Weights of a small transformer language model: untied embeddings.
MLP neurons of a small language model. Each row is named by its layer, matrix (gate and up: input weights) and neuron, and shows model dimensions 0-191. Each number is 500 + 25 x the weight over its row's rms, rounded and kept within 0 to 999. Numbers have three digits each. A neuron's up and down rows have the sign that makes its largest values positive.
After each neuron's rows, "fires after" lists the tokens most often just before its 100 highest values on Wikipedia text that the model never trained on. A number after a token or word is its count.

L3.gate32:473517472513472533510486506489510519514520516509482524524527474491496474502539511483509517469518527457500482513537457511522485473531529528548497521526480480518457486499493462502507490519492484491487490544462545540496485521502535527511516503470530543502482516518519473497524495519519504489464515505489471463550542509504523492517478491478516520507484491515483562518491470519535529546543464525563507479520489441505510471510519482497529497472508511514524491475507526474496523512525484472519496508426510515508497492506534539515480561552471510512471530488506491474541475478539554471
L3.up32:481508521476466510470484520486474501480498476451464545456504497484506468460466482513497537491489526471524518533477479477510502459470478520496489456506487529463515461476483523470499470546492533446478488494490510484485446514466482492477506493488527483511533470509517500501489539467545442515521532510488495485501507523469519496519510469503499550501452555515485476491553490481504544494486490461511525508500491451490524455465520512488525448516517543490477504490520498499488511503549457496489513479502534516503480511510513484459536489520526525478529522500482475477536476461495518539
fires after: " the" 19, " a" 12, " P" 10, " p" 8, " D" 4

L3.gate258:478474523479514487513517547522513471468495515542509481451486494521528461522460486529501502511505539468516532478519506512510532448528520494524504506501525550498520536490510475511507485478529481497489516537481507534477532463486530524481490480489505495535489456484476468510500485483488522463526493508523505474545500539487509486482475450516500519451504532499467444473522508476522530517472532506484492473527510485547483482486455530490516453507515514565520520457493518447492472530458515457529507492477494550493500504474514498515466502497481503460534503557530515508500474515483534492
L3.up258:518486453518542504437523513482520487504538506466472494488478513529498491450523525523500515545501524459503532492537501508504497517478532541531530534515538475490500495513468472499538485546484491504472504463553506467496542499531493509492513490470536457530486488455462521480467477488511472509482475527498520493514494552512513529473496529498458506512547504503489576467463505501484490536480510489513482510504524527517486488532489504490495539498453512480502504486520492542541525485521463509511524445475503507495445488527529519512483515513496471521502489528543468470510507539496469505
fires after: "\n" 61, ";" 20, ");" 7

L6.gate96:462476496467490494472506542497506533507470468500481489450452529455478477489510483537533479537515489524470510546524499454493486493513555486533478507560498522486520491493473480532474494478477489505511495488527526508515488506525503532496458524551523486505506486470493501505497525477512537534471535485517536521446499507517541497505518440538490511520483489477506500502519520491486523519525537447483578493470529504471469497505492497475496504498541504449488549459480496512498495501472497508542471507543517505503489467532514485492518532496513481482544528504501462490555483518483485496
L6.up96:494501531510525522486506502477502539456486498497500502503485486534518529500467511519500482524552480504506506490527549495505446472494524570473516454497523508490515487517507513522491531519479482542467532525527496491460505492499527468492507480512531524527498469471495520515503469552505478471459551508530545527524485498430468488527532503561507456470453479510519519505494507515456485460509485486463475561491500497498533457509489545500546524514524490500472502492485531490490522521490532448510493522521526532469496500519497509487475498505510525463460489473512524511496472455489494504
fires after: "-" 60, "\n" 14, "6" 4, " |" 4

L3.gate267:518503524501508519510496524491474484514521479487529522509488513486514507491518496466466521539497491503472543441515520488528528530520536457494460513465524464495526488512492531508477482479477478556517498523493511501550509497496556459517505505526506475509502485492517488497536520484531503527510513523486479524497486514517541506499531447472491528422508532515499519478490501530465510521456494485525488513528517550508497488516514489496516497453532498470509465496528521538469476474487520507499474513490469462468492506484507563461523474505540453504461513466521528496580526498449504511
L3.up267:515516489491500479477539512531482488533548501514486525505482462507476537528495510463510503528509506466493494459518480500559485519492513542496500523482448498482525502490485548494528538537499500506451540535574524480467525486524518473487478545502487545464512475487460492494468526503489528532504525513485523464484489504461491542476468491523552499502473496508511509452476480471513529482538543495512517499480522540507517488486529546518458523513487491539525484490473523495511503497540536476478468436475483503534514471476511520513506493507508467482476558491507483499528487510506502510
fires after: "0" 35, "," 20, " km" 10, "5" 8, "4" 6, "7" 4

L6.gate5:510489449492499497513500511517510484500486546487514522486495499514498514523513449463499460509483521466474473481484542425464500521496494544486517454500496525487499531496507522481482494512489501558483476526476471510490499515493474524470511541519511493475498525483522469468494542508481529501478516502507472487527525487459524456498502519479484456529486496476538529467530473488517464502473530517548494467480507530523487499523470538510496518494562454522491504549484536499467518512496570493550505501474484474503491458515512520534473478531473488516465511505451512441484498510468490516
L6.up5:528497505545511486485498489502519506497520471509487485507473547498506525498510498495491451532502524471513532499479498502495540558565494523494532451496556522492515475522481515490465500494489496474525477463551486513534480509493501510494530523494513469487492438514542486469489487518535538523510505447506510514476532531508494468522451456500517512508497472502534495525462459546526527502527500505535548486531495470499476512527518532485489518522498511518527465489550489480504470529506453502503529477486490517516495506454438499514499508485531498483525529473471504443521526496468531532
fires after: " " 48, " (" 18, "1" 4

L3.gate236:492502469507486490483527504488517511484491526490518471510524529505480545456524535516483545510523528471482460505493475468535486520541504513493531536484464500526468539474461520492481489484514491518547464533521495551496495501478515496505522503506472479498498502507483464508497519419524525483474473512474483506487537507541525462552467474541515523586540519487462495555510497495515519500491487520526510532495481538490485501467491457503489505503484529546474506533462493519540476527498481505530443494452482507466456484510500511511484488533475493485519483506504513511518485458498498503
L3.up236:513490512545463443498504467483513491460481465508468484485471541539545513478509497503458501504472511467515474481505491497495532468560515509513537519501513500511483497499492522522472482489492518497478471527467544483467503483510524532486507432487508524516461499518533482495535497484510541505494488536486473525533522488569491531510501523494505528509486471449526520507481507488478502467516514515453509510536475484527464482549474531503475457559518484493517509486515490507510511483481511536505492498507542515520452476490529476506487494519499478542564471493515455515556513512484511467
fires after: "\n" 22, "." 15, "1" 14, "9" 11, "8" 10, "|" 6

L6.gate386:490472483518509450487521533468492527485497495464513525499500516524493532492541507487470474508464493498472514496477501538503516517459501504505512526490474496423526524515472528531508476482499484459538509451490534532517500482480482511483484482501521497506512452490504520503502474513529515461516544468486459513487521495543479512479500524468521503507499496520492493491496534508468495424532526497491489508506484484451491486525482494512485459505429524558506520505529511525475511502515518500454507551485477483502482480551454511530501507539489509500499460455431529486522447522520486520
L6.up386:488513505481525495518505495481515498499454527467484502541515523452493501488495491508498482465501467483502546502479512508504481503485473520486518474533508502504496507533514533459479516494437512478505454525529476489474498449539536496520481510554506484469441533495492519496471498498529482441488535508528520515511495498520502484476534503505460518461476448533462509505511475505472507445458462462520456449529510495486510495479480481514474468536509521505465516466489516515458527489497532521494483470505473438463522493521491499513458495546485481541549512500497498504522521478487529467
fires after: " " 54, "1" 7, " (" 6, "-" 5, "." 4

L6.gate1:474480493529470495501434495530490540517497522509473471484533527474486547525479479489503476486526536506501468481487521519507493462459495488531519507456500521492477504483523484486490488516495456506524469527521536481519490548468507494510520491478525462461444505438505467515482477486526487506476507491489536471492528475517496486482523533470495511473474479491495529504495459545509471509524497510482476515562511457517483520470520503481474479518516518523461468456542509454530504511509519553501499471494499470548513457458500522485511533484484437510471509482539503470500515496511501457
L6.up1:517460540487496501448516500492482509489499520523486492505458480491492524504497529519492494499520476467465525484533476498511492484504503504529530475475484512473460506499473496493496469546538504525501509513506490549474451476456493482469457530558511558497498520498525499508496477502544495435514445537480491517493519519518504530490538451469473510466508509486507490504530527511502493450502487497516512526505484507484493524524471509476518514434513558452455484478526509485508481517489495492563539510498507516515492491518442465510476474486523494474481512482445524501538545512480515515
fires after: "\n" 90

L6.gate92:544517469488491549484456479486523538458490509513461508485519519495497535496448472480506525490463522513467546489486528502523509506476476529513484505504522520460515530499539548477500489516502516491502485536507519538507454461491520549468494466507501517517464464499530455458517504475520508506490484546460522520507492495493504516509491457510489455500496488567502558486476491455466460454477520451499491525507500495508522506479472468509444526536484497542466472446497508522460493466507495483517522474506507489517498481478495508532500496472500524505493520470514509466518520513483535475
L6.up92:496469525534522499515464492480487503474515550484506528462477567449502514506506525508506495472486536490458519490514491476472501538531469516507481455493489528470499531495526499476508509504537475488479535507458534504461486496493471537487491456479534490550498514471520475490548503508468493490508469550507473529510530479477485543509516464577490494505527510513546523460486463539510509484515500483487486502480498486526498511493488508511508541496511490509513509451475492481506499492465491479523468532538484510452478508504545495522437478536482534532498517461492488527498545473478473486
fires after: "\n" 84

L6.gate148:542511460522455539522457477502475529541495490476473518497495467503502514506543500501509471476508481504459526484498522492462528470488533496514517546539534450487487463545505547499519485467461495481542497499506492502492474475518514508519487457542504492529492508547512519523504449532495509487485547507545508545481469504516543494533495470451461492498542516485532496497509470492506506507495485489474483482512525487519489511515500456479465506448482473474488525516531476485519516553503515527525492454519520501505462501458518501497490514518493553518481542506520499488499491477462551471
L6.up148:491511497494447506458508516497468517517544481519501456497500480472443515483466497469495498484510495483511560505541497512458562541501524547480462495530498462492534514531507485501476514502467528471524466465505479506523512457511532523534514508475511485512485525520503516463498487474509512514502515501517517483486508461506497471548526494486489476540521494490463499460482485512490513491499484501507455493454506452527476494517526494489541517553520516449492516504487502511527542502458487537489504485426463465457536492466485494502516463481512526504521494470501462504528522500466531471
fires after: " " 68, "In" 7, " R" 5, " L" 5

L6.gate209:508518473503495509530501501500481483493541500484513467482538547474472491534492475518512473481498500528483518493534532495470554470476489519477528443527469482522443502502506512534509445479485510480507494480514534513484485494483525480494470499514530475524492492497513501498452486470425527501480485525470498499461505498451511527492479526507519437471485464469482516448490489495485507514527529519474505516516488536486496538555500561506528499480487549508489560489520501475499472495518488487515512476490487490469487484511544482536494513489478516515528481509481536457494483529444539463
L6.up209:517532463518550526526482525466490512509533517458520462497497520475532474486522475518501480523484469586489504500517489454500531508462494514504515461489435501521493505522510474493491462500502494509542479465523519525511479465507517496494499468516481453479487502514496464521456509472533554444495463496469492504525504505500512485494468492472478488476462453462490463479450510486512536425504492457478526503517480522487546537525498536498472482504505534489514514489531490477512502484475518506562526493488477463460483506485527506507502506513461511507502485495481500485497485493513538505
fires after: "1" 35, "9" 19, "–" 13, " " 12, "0" 7

L6.gate459:517484476496503531499470530488525495529476467512533489479490466478518538507480531514521516508472514495499510468489479474467476450561487519486483472512513488456481476469462516459506509527480530517461489494522507517492527539498546526508516500511507520486521496483483512524556487472549531526470485521497562521507526526524459520507472476508477501524485494494465458490464522490520517456452539490487490495484508526506500521522509478506526468511495528501517489505535509512513532445503506506502535490500497521475469509512506507531551524457543523575456510438509495528522508533468515511
L6.up459:501543508503492509481487486515484511530498488523468499473491513508516499514523501514491451490539498481535503523496515512518486489540496505524510472538509534482526456507504496526485488482491540528484486512485452547506490471511527502477532466478485517518511488497541504483481471524546486478494534479537552527508480465484489530544486467531464538539465497467533460488500502536531535460473503511505523490464511451477487477512518494473503505482525553498530464515498489535576505535507447532511532490475526481498438484480505479491474484473538526492517511516556467521480495502489472536
fires after: " " 66, "–" 15, "\n" 10

L3.gate460:500496481510500519537552538490521517509461532506486468473522501524521554459532512500534497498532523466492491498476496505519511501496536510548565484524485501481452495504534540493473530568509496486531503508508492481519483450481448517512514506509490528488531534465477499539520504508480525506496495482483544539492477484487515483505465526533481508526497524515547484502504515532523525513494487512511503465480524523507505477507487509491510523533478485522517486500483521470497466501470539435478503517548488486531486505481516505521513581506497514521528565470457498485528456489483530523
L3.up460:457495525516510538511505538476484528467499502468514506498521495529493477474481532483525506463514501534477507524490490482488465421481556529507517502502481468478473525501495497505485507531478480514519513504460502508499482497478499530450501505497499494521529508487465476511497491487470510468464482488513531543467462485448473523521478457483522542528509496504492498518470441513518534521475490505485516505497471520503483458490518539506501509505548486564476514519482487508438500511507495476493510526482477507549512516455540493529488531518499508534457532465437532520534531460477532514
fires after: " the" 31, "0" 11, " N" 6, "-" 6, " n" 6, " |" 5

L3.gate39:497476476453504490492520494497500482533540548528503536467490465527491535541539519464512512486523521497486501504486515536517498487503457508508484481515484488548520488546524479491487523476512503486481492521497496492494536478502522470498503523509501541475511485488490529473442480531516420451507493504511531514538461495496494541503521505495472484509508488490503477468480488462495470478458548527452500522552506519488511531506508492477537561501534502543498508505524461462506494526464515479522528484469510523465521488476533520546520501547515477499453490528505517471503520554514508465
L3.up39:538536505506492509508531516536509538542510486481507552533492507513509464511470514547576494505566499502487539486482498546479486485484515479505539508493473476521506505543480486468539524488462483463469494474493519490518517490540462498460511525500523482518485502449473474539507486473485467470502524496510506496501489497484542491469480542486497477480456484521489496470509484515520533521518474511555541553540472478511498535472486477492483481526540527483476501486432518487489495492480506515534538521497523464535478514514460511499500549524527512526504493464519503498516501476497514477
fires after: "\n" 37, " the" 11, " announced" 6

L6.gate103:507475472480479522544491485488482529500502519563486519490478498479496506472537506482460529509502477473514503481478520540527512530491523517487491486549507502495521496477525512501518536495481491543463536493533526494498481496482507488498470491505482494484508510513461494518533470461527532517474473455504490513483523498553468553506492469470521519504506462515520500506479493492503534487480468520507517496476496481468495482517534461492498511517542488434523502456517473557581451486503497573495499513484533533516462476548508464520460533493506504525510522489509515512542520549477500521
L6.up103:513514519507508511519502515497508547502489506534547540511495473497454464496472497481513513509467460538517506496507534520520469523543469523524481470483502462475488527458469523541502512520509513488514461515461512515518505480484512477523497559564499495451488451526498464529500480473495557452475458512494503546516551487501504534484530528531501538534477517560494502511500491517486508455508503534545504484498489478537523500491479464507477514512509478483496491494539511537526483477453544541542503513514551459511486507486486508488502492482531489510540502495478504527503475486490515502
fires after: " " 41, " \"" 8, "\n" 7, " M" 5, "===" 5

L6.gate508:537487478518478480508487511483493498513515473520523525533510456451540516475539527492500496452439536518495472532523520521547502530548526507531509471481496430486488489516484542562523491468484521470477524506470520518493497475447472534497557515515459496468522445513533509465533516513514534554508499521489498492535521514492502526463517481491502518509531472531517538481485494518499478503507497457513507476489503468493508497451493483452503498520497468529496515509508481530540501528513488529494482505491468478478472483458481467513447485520499496465529500493486506484480481498473491505
L6.up508:495518497496461499471506511523470456520477491526479484525470470456552476505490515547466519469513505519546483527523506495497514454507495554492512489524533435486477494453486481489514536578464494511475538482447478515515472488483472508513509489508487498540481487506471515504479517487528526499479467497444488505508504508508499511510538536484512533494461473511505492505523511481448493473511550486502526511558518459495483516497527504474503521520444540475548499509522495516524512495498488503522501550468503510485473475544472454519512496515497493511520505483510542476541505526484473499
fires after: "\n" 23, " \"" 11, "-" 8, " (" 8

L6.gate456:481496507493520514494502494494536535524469522508478495464547498473526446492500518535515518500496502504554545526491500521479511553496483532467512474488477500478503459544535503508506496501488476521445503506523527480475495456509499465518470461539493517521537508490491455499514475508460471520520477523457495555481493490521475484527504514535488497476500505500485467436450480521493550475484461480474528479520484498431481539498451506498525514471440491531488530493496480470493514500505505474476520470474535521551484518480557501504505469501512469483479495496519499522510521510483507517
L6.up456:498484490475521531540498527490510554524485561497479466531548482497522485508524519538509526496498498502492513547491490523494519492463482520502529528459502457493544523519501472475465498509470474496456573480517463496486544528532527487470457458457534455487521501526459499544484485483464510518507487508477514518475529511472536476486482515484457513517525481465487486545519480517502483504528497461475516519510470488483494479484522486527458514514478469509468469516497514489549475488540503488471451490493488497542476515517519541521476490510464503497464461481512470483484489500505487501
fires after: " |" 61, "3" 5, "9" 4, "0" 4, "4" 4, ":" 4

L3.gate316:508496498516478481483498461488522492466503467497522497459530506532534518489517494522476480443482491468502509539448492510477526514521508530512548518444474529498493479537538485513483506454532512486489474494508480517512455472510513472548511473466509492534504554517492487484508433501486500453499514528496479514493524493490526480482495468472487457492507497511577555483476455519494521513523529486468550489466509524463516485490512476512480528505471525461533497468499486491509452531539522512515521515501469462505537501520476476490490468478470497462493515531542505492525484476485501495
L3.up316:501464495527480484449529530559515503500479509500463505440539527533520513466520513520473492490520498531486516504533502476482505494467513484460483519446448501515525472487519508512449462474506500468521469506470473468498495473472501503524522496520523497516456532501478507496486478486497529507468544480490539472475479498509500489501473513523506492477506458439522470511545520490492539487505530449490535499517520512482535496463538504471512491520531536482510523486456554497530492489521486539541475473498517465478534465461488496489515528547477479487488504446517489466503502487482482489
fires after: " B" 16, " R" 15, " W" 9, " L" 7, "L" 7

L6.gate202:510540518531479505510491505494497474475536472502455496465483472534491513438459532521500515484521483542495482465529557516493498520502514510484466481515490501551561521474525478496533498486469525506550548528512503495503478479503510519521484521514502449548523556515510466469490468505477456476503519487532528541492515483508492526511485491518510504482498491468532500512479508509553552520514530483522493527487544511499461511487481490459514547510487479514513485478520455507504518507473520511544514513545456563518488489500507494522484540460485517535481475478530486480518470511495494509
L6.up202:479461460509495560521495498502509547541476457501513477509474541508509528459505476538469507526494504508531490476492549462544542471479519495492534528519449490502477467513526514543484503488516511519523490511498519495505447469498508487487481498457512442488504491514528515506494538507504507471506480504504458546484449506549496471506470548474497469488467476494495481500489492516523497491505470513451503495524451521506482496512500493530515492487521533516487496485531471501506514522461451535533548517498481546452512489550510469489473507457523488522460530525525500536503477477498498501
fires after: "0" 42, "9" 16, "–" 14

L3.gate45:473489533511482467499508509523523484508538542517467488478494510446527465479504487488482526496501489478478474518542456512511482505554544518526521490447478511496523504494538495499509544542504523507512480544490477446504525505508495536511471468517463504490521505509477488471527532473543483520455487482483500530508502482535492506471521476521481460521515487554519541452480514537497518462462512524503533499509509473464512481541514471463469500513485530471510520446442524488548524477501535488498530472501459524512526470515551509501508523494540517486523493505478496505490520517467499487
L3.up45:514508490501532549464501527495516521523485487505502541460492494500504511500509502526469475495502536502513479516565505478476508481492542520508463523489476561457489489505496516518525490556550524553475461544493495486508534488523501475489495525532485492530516534513494505507522490497512508520510509511497521503502523509502483521466541487488510467512447549517545486479495507524469484536451555455497491469496517514442498506467462517492522502489541505499488489489484574523506543475498533554494483503473483508513525497520489473509498493471486515491522483496447507530549496564492508501
fires after: "\n" 36, ")" 32, "-" 6

L3.gate228:495516536488563529487492547505501479487533452505494500540456484541534510491483508515476481543503523485499498471501525499547538472509471530501553496465497516478494507534480468520541475484542529510515479483521548506507481497471542513459476498498499516550525507467530544489508499501532507486469485524523512490467483558513509552479461482492489495536529520512504501458488483502479481545500531523494464437494515513524507489522524508463493516491521510489526526438537522464499509519462514522484492498485490514506524486464528525463478518487460502482516494531487488495498483549462492511
L3.up228:536503495493530511520495502517517498472474472488547512456464474510458513502485465483487537521465519487514473496480565479484478520488498465528534500500516517480484506539501499498504477514493487532532502516487532524503469484501498498439457487485459540523492518493503497494484478527513478570543506522513506568524496471497462474510483490518495498497513507524498466491482541501511483561471520508552511500479548478551483509541538528466473527495516477461470472521483484448494464526470498533525507522519501516510480473478556534528515505507488512486528498493501471550507538512495503493
fires after: "\n" 99

L3.gate247:515473529464500461507476527526513472512487541534476518488548503495522486524525448482480480513501467525455523473496531485499529477471510466458512481473478537479496493480485513480577497472468563497470517502510482539467489457468478497503519501547532477496545480533480526497475508506515523490502527493518476480530556501521483483470550492511494486475508508526535501460545526504499506489498504458509516524484486514506525512520490484506484480484479482456487519511460472478475505523458491482506486489469470508534525532513509438473489467510476492498547504514495502445492492497545528495
L3.up247:461518481523476524482488517495489480537533528471510506496470523480508480488442510492464496511508524493520490476512501472438477507477520500491516503535521497458490531493507471500474490495521503470478505564539527474491475445509511492512520530487483556502518458485527505448505494495500470475489534535470545489489485485498514529466500488485494516509540502538510505475522520493520477504538533517496494523479519513529505521484499558479477565501487503484528488499520494503491491502492448426493394470475494482542541494496489493501504525467509506468511496497474490508533476518514470482
fires after: "\n" 39, " " 32, "4" 6, "W" 5

L3.gate212:432535466523535457507543503520478517509524496513483533477531483503475503465491487503503535506539496542467520446505467487539485532481498483476515503505499483461499488531528479474467463496509505532519534519494582515482481460509509509496520535524522490526510475523502521491510511494518522456515507513503449532516489487474486445498503499516481485531518483495460510457469497512484490502524465489492482450497476525493480536523469538500516529507455508507458487481495520514532472494519507494447451514528465491478503517516508556478505465468476503538495524464496506480466525525508477522
L3.up212:517473537483510544539532519502500475470475471493509502478525509503520512495464496445495536494482457503472547492516465467523503503455484511442515523455499529495477474504492529520496497534487502501517529503533449476534529514552560490486481524456493495511522487496533473550507485511497474517513501501532532503519484468501491447518477545545482523558512469449482503485533488508504539513468524514501497540517538484466487475476524519484495504507543475491525514523465517490490495512473465483486520463459490507488501496526507549510472491471496510500489542474522491493465511475528508540
fires after: "2" 19, "3" 16, "4" 13, "5" 10, "1" 9, "0" 8

L6.gate147:470488523543506477494531491495553516507495527511511471481564466533522507460519479502483504496521480538495491495497492502469515501483522528491495486508539517532501517502466512534470519493502500458495476494503516501515494481521489529495491526543528527521497507460509523445505474527493494458481493519531500526498481515524503505466488487515507483479459446543514475488444479524538548472500544514513542543459494524496501535509488496462474492497498525495530481466521531537498521485515547510500545485547479466509474453527510499543462508500472498498442514479509545516500461465473494448
L6.up147:505498540551495458518469509467525488479460529487505509517527456504521497460479472556510461478498519541528495571545496450524488458485529492464484441480463487491501494516514491538509518499470515541540497523503459510499500502482502536504484510515496463506491505477480519502554492467499501495470472487500534484523490495490508542482569522524504503493456497542561524491550497524510523496517499496490496489476526495556481543494484532494473492511479488505534477482485498519503483508502508508524522521514472496519487488488559482489506509501508470470532494529462547521547489484511502507
fires after: "\n" 48, " " 23, " S" 7, "|" 6, "-" 4

L3.gate445:478505504475491505471520523482554483523510504500496529479518502509529539525501487499531461511465531513462509481496528487492530479497531528488513498496481510452493485510496500448491479479505508505483543524482505505455480467498507513524512480530558478539515524472479480526498525541502536457502502526480508518531495511464488504512536536522483515478474457491548489476477509487529507481502530505481522480490483505481516504489486518461519528533501532525487445514480511500508542499480459517468522548520443512550518448473500503502466553536454478487493542487458472508440472462476487472
L3.up445:514537497502486531496537499533537506497540508493490474498490529483512558452469488493486426518493516456491451489504493500479496482502520545485480523536525501500531452475517500468530477516472509499539495515540557492488452506511533504541523469499496507543512477495479459505516455532475495506497519487518483549510526514512526486462502471505505498503486503487522498483436548500487492487504493515505535458498486463546515556498493508439525497445457503517527517496515497512506514528492512521517487510535489525488477516479518539480504465523526487491531512509477475498469453517531475522
fires after: "-" 48, ";" 4

L6.gate51:483501449485434530486514477464484485506468516540488488461497494523512516504461561520509498464485482496506517518516517499484503523492516553480496476498482444461507497534468492456482491515545499517469479469502538514479490470502501481503504515496516495529526480479493473516488504520491520531515534488531526520491497534456524564479513503499496477506437522471512500477495517502487466481492503539487479517500503522517528516474481502522515467500509538540489472508549522487480464515484526425485521487462535485516500458518497473447546564532511523488526501502499492496454507530490521516
L6.up51:488492496491517520519496476512535532488518521494478514488485531509510564498451494482530479484518512478534509470527464477516521496547488491461453532503461510488470519519479472467530509515474465507508474506524484535498527489452505458528500502520530462483586461479508463501478536475472506544484508535512493535543458497488489513540516540493486513511456539503514494473497493541503478489479512524501567496463473497514493485456544521470509433479517456494463507507482490480503475511512501503531493498480514532542494503536486521512475512493492501500476519529509471514514509494522464508
fires after: "," 24, " is" 23, " was" 6, " Total" 4

L3.gate308:518497521489408505482509460488538511447550540502533482488489490471497499478537461475497511484487510483456463490481501487515544489505483515527455512437465508505532487476492501527483536519488523486548521541502494484516558516495499478490487472517522464491479503534495440510484541488504506497483532483544500509491495534501497477558509498529511478511485534499526501491495457539533512476502533488535471478466461515494505472486474499506523520508494547499520527533483459489433502526472496465501498456501511478508506490480512520489492494469543546501527487499500486495497522510502523515
L3.up308:494504489507486446486475475500497499506472520512471496497447510548510504529524517465474500523510499503452527508498503522519506508474473524475486461486476495535535510496480512481503487518428548503530510518439553526553476435539498502493499454502496489504495489499506535506564528504476510484488485496517453550490508497500549507524507484491503521482482460496563513514531509539524512478487535499553509491512497513507511550546457508531525522503514512472522541521489489523514480508492482492496455520507492433511473528491486465521503501488466525505482482515482494467522512503486504535
fires after: "\n" 43, " Votes" 7, " Title" 7, " Season" 4, "." 4

L6.gate50:488511467570485461533512534452498515513502494479489476495498493504515506495475468534537497480519491541499531471533497533533493484507500537516475442501506497521539481519514514502490499476534459471477504490475494530516524487527488496526495460518480496466489512447508508498470509464512536504527475501493467517473506447516486538520525523516550463507475500518558513470502482502460491502544504461499516470530500545511431476461496493528506520511487536534472517458489463515466488526541461505491463490446496486516542486482490483515500487527525515521504467497491458488509485496483542506
L6.up50:476487531504486435464479571505499474512542492502564498518497502527470488523512496518498515546436446486480528500541500489521495531488500497499521505478508495483478475524483487489511499495472514541454471501514453527522481509514520461462505448483499476515523480518500503498493500532478522517526536463503526528538449541495477478499528523517509505521442544508487489466490474535519501520499477518484492478481514487474531502500487533512508541526482489531506463495539505493527548555550484470544500525505485501486485507508498535499504525519507504480502486466450507479485511499538518527
fires after: " " 43, " |" 23, "1" 6

L3.gate507:467511508529512520510497549483508513499486492524458550477477529466481535512498500487532501484518528488529492470539545522499481512514531523512472500501523542545537480527528477479518488528512455497519487468435491491477526507524486532479469495486518477530538524467529481486500480460514521532535477518484463484498515519532506480514495522511482511536476541494504540500570489532481545517479465541498485520525493502518521544493478505490525507474488522499492523491434501481464496493459529514483491459491496500507517527529475514492474524554506480507494502466522496506522495496490579465
L3.up507:497503506469492543474512457516472531503478520505477470496533509500470486500502517516511463461493525515455462489505510494512548480505511510422504513524507504471534474542522475540487463536503468540517520538513515529477488495462484484513466509490488494467485515501459503515518528465456479487487511516516508526504557485541481479494460456511520496482480502496507507489486525494475537510531492494498529538495527499542520489536476531468477505516493540525516495478528512473500508492454484487489520539520471527558465459529500544463476502551533475473510500514506491479556509507523527460
fires after: "\n" 97

L3.gate252:511528525489475518516496502516465477521474499460497497509514472468564492528483503526487530463504522527515505497492536511509484487444509481501452533456541470452480479463487532486501493539458488486469473516503472499519508491506503456459434511466537531504552515488534530482525462524501504494494462478517472479510502491507486568477425462471479486475473477493490508523521505495509520498496493505514480495545491506520477531454476482502497476452495523471500476475482485440496507513487487509518478492466514474489517480476512498494500539546505514546486467485507547504512496510518498508
L3.up252:481507514491493479440479505476489473471471514474486503511512482564486523502508506485498480470520495519509501497533535467474521517501504467442519531466488481499499489491508473493584486543487441532490502508507484533484541533470510526531477482488486485487538468511515546551483494508486468498506486477541466480468469521491470532487485497522509510480556494505500556499520468518480494495508506521497502462531530489503541512477527524487450542510491485523491492515520498455443518513504479465538513516483470478487507481484508502490489437535492479512562495512517515481507513505488547487
fires after: "," 41, " f" 5, " is" 5, "c" 4, " and" 4

L3.gate451:491481504504492514500489486497486494506467452498508513514502477480537518487479467496550538482499524534485520529513474460469501517522529496541523510484481521507525476500493474507499495482496522494507481530437486543467496532465468500460497499539458504551535542475486476475556516485494485499539532516474479478508499508493507521513452496493534499513531504487493437520517448461505504546499527477507485451525488494487477487539570516484450492487531501526507485499492511511500442534493560515505527511480530466511486480469511464535543523521536489497515476489505481526522491502485498544
L3.up451:510497490475500508486542482478468585478512464474505522499521501525490512504465504495527476520533511529526528511494509559527521535520513523501514471500474504486497500488477464504519484472510503492511474487523505519505475518520494501467490499455473534545519521515549511509491496488497487489500549458490440466509473480496472477444450493557507479510486545501468501511515453501482527477515478469473511543512488491485504506468534491517467443507540507521504482503487528531543460519493481472476524456480481503519488491506497500537497437530471493511558496497499470505509520494483471547
fires after: " P" 38, " p" 15, "P" 9, " F" 8, "p" 6

L3.gate274:482520484518534463520474515490529478503520529532496497462475517477482479481504470512506479508472524500465506501511527493529486498533522529539504470532554483490526477509512445480449491467472500501496519496476523505503513496520513481521524534477485513430517444468522470492518470445512522479507507483458452555544550533495484521547510533521479513503498445517470455459499525489502522507507470527510500446472476489498470482514499472471513527512479540484498501515482498477486506530470510501502518521476554475483510484465522495511490507529537538510458551485502529506519487498493495505
L3.up274:504476486509474479456482502501500469507493499538496446516539482489490498548530504484484548512488465487465495516545540458538491517510501449524522449483521474488497500503495474513493523475447502475552491521441499531513473499510473537512504528453486471499495500476512505518505518468504553509455497500497493506503539491494490508493534502510521484493512505458487483506496525541500463490498508518466511548492463480541455518531499455488524501461456495555560487502472501440507522500497546481496506503532495517446528471514505465476530513491533525491484537486498483496509492513509514473
fires after: "\n" 29, " " 22, " |" 18, " Notes" 5